{"n_layer": 11, "d_model": 384, "n_head": 6, "vocab_size": 10838, "bias": "all", "init": "uniform", "init_std_o": 0.0, "init_std_up": 0.0247, "init_std_down": 0.0, "warmup_steps": 200, "decay_fraction": 0.482, "seq_len": 512}
MLP neurons of a small language model. Each row is named by its layer, matrix (down: output weights) and neuron, and shows model dimensions 192-383. Each number is 128 + 32 x the weight over its row's rms, rounded and kept within 0 to 255. Numbers have three digits each.
After each neuron's rows, "raises" lists the tokens whose logits its output raises most directly, leaving later layers aside.

L7.down552:141119135123137122123129085078124170122129161054102163139158109063119134123188072154104123115072103175136168122154046118149130177124133140068112070122108143055146127116116138130182158165110129131071130147122085124112105105095073097170144096116043154170158131167126204139148127145106129141203119111160109115112114144146164158058129149133169097164131132113186147130133171081048143115109175106097154146125157123114166181067121155126180102173165131065142124081167107072143096097124109075152114153147104112131105160161144152108118120137140133122148114170132094122121087151131147126
raises: "av", "osc", "urg", "oph", "au"

L7.down488:163096145101102138148103096103105137090132103167075189112107109118128108123052092133120102135158144159094166078125162043090176099118088068120162130112132143088101132075193136123135131130186167123154106135125101089119112130076106081138129207116145133082134119068056077143143147091122141120134140185138136166137093143188103136179229156138140102105145156150185210090160094127080105136111137169140124132122115192139146133101117128156137088109173150099178128085131144149088108123088182144115107157185179123041094103089168121122101210135122094154183111135172076115169136182127149151
raises: "h", "hab", "ha", "hu", "hip"

L7.down734:195075121099117165092155100134082086150173080118108151147148131093123112120122085112126089098126128120121097128159116144065143114140152150161122137151172153158110115152125154130165101124076140155124143141135097127088099114140131074134043109133119150158088168162167141098173178144077127120125134156088149182183133093158123102201123168080164176137105134137183129145149118109189131151098118169136196102141112079110104115116124093152126078078195089069119120127127126096150116116152093136154134179161141139152112133167005089108130090103166116115058095119129181165114133114110148118
raises: " was later", " he was", " is now", " was", " was named"

L5.down748:173150121091101082156071157191153235112155139093098144125180193113051122095148108130129140173195156182147142128123105155163166168090116126094110090118100153149158090145107066175156118152122125084128171219185124123124164148112159168170145096113114128056144165148136146111146143168132142094137157153105159169152137038104120171126102193089118155139120106081130115136137128118127157122134144130116113089099130221150136129146186153121175163069152146101159150138161112132124090114141095110052156102145066158075077163130121138150114112157106137167136125111114120118154130131083110124
raises: " have a", " have", " to have", " who", " able to"

L7.down610:160141135105136099162097129177096155127138156127140144111178172121124137105153110173086174118091096113152142134166111144128128091152094147088176134139201099134106124114134088159126091151120136112137142136128116152134097104135135187107117120141153151148135163116129113134109130161170151127106127091108154172084088163064105065125094148157123154132153194142122133095135115171114064142070148120154141064117160147095111150096126095111119068123085157128149082125091121136091086163145109117220087166076105118125136114085097063126110109131146135181122125232138081091117116069126112085
raises: "y of", "y and", "less", "ly", "y,"

L7.down546:152114098133118087126118108127111113170075121143164117083126124162095158066114192130100140116087127127164150039127122156161221129119137102135111148143052151088096128119153123177109129182135145150139161195114095132157094182170122125136124165095119162142145224125119104158125137049116079120097043124137115084108161143098062126131103063176068176131138079124161164120126182112159055173135099088073126110122108150081105154143133122135148146112179195127165125096122122172151139149122125140114079209152113130052111110080070130111094122117140148098115190102148143119102152084121123160
raises: " album", " music", " songs", " song", " DVD"

L4.down507:082143149188059106132158106086142147146131096130152142227129149120062158148113144139163145126110113142052094100070123115110138130143088144130149121139157092175106092103153115150170095065172172101140069158113117160115097131148181080135135112138110154128153175089074098153165101169097064085107153139141091132133154108071106122128150149131112149164100108091092121094158134107167173106096115175128120074165080104102120167180162089104102122103130128131134096107166107161175157128134191091123141142143118161111179094077200157170077109159126121141086103141165115177168130155077162098
raises: " died", ", are", "s were", "s are", " are"

L7.down681:102109078086144138082160128147087149112103145117114095096099118117115114188176107123142126129156165143208159081107131154134090142148123080136113162112108129152082144122114139085072080101067180130126205135144192173116105215128142142160109080179098161135194098150084126127144150118103151137118154112090122186120182088133039104112145064105157108129116128144121130089067139106127162108085121098204176136076125086157110109168200173114189169102091143139140133158154150117104106127123097144056122131116205189196139086116216131151147142105105195146144153078119156115083088127129131083
raises: "-ch", "-y", " South Kore", " Yu", "ung"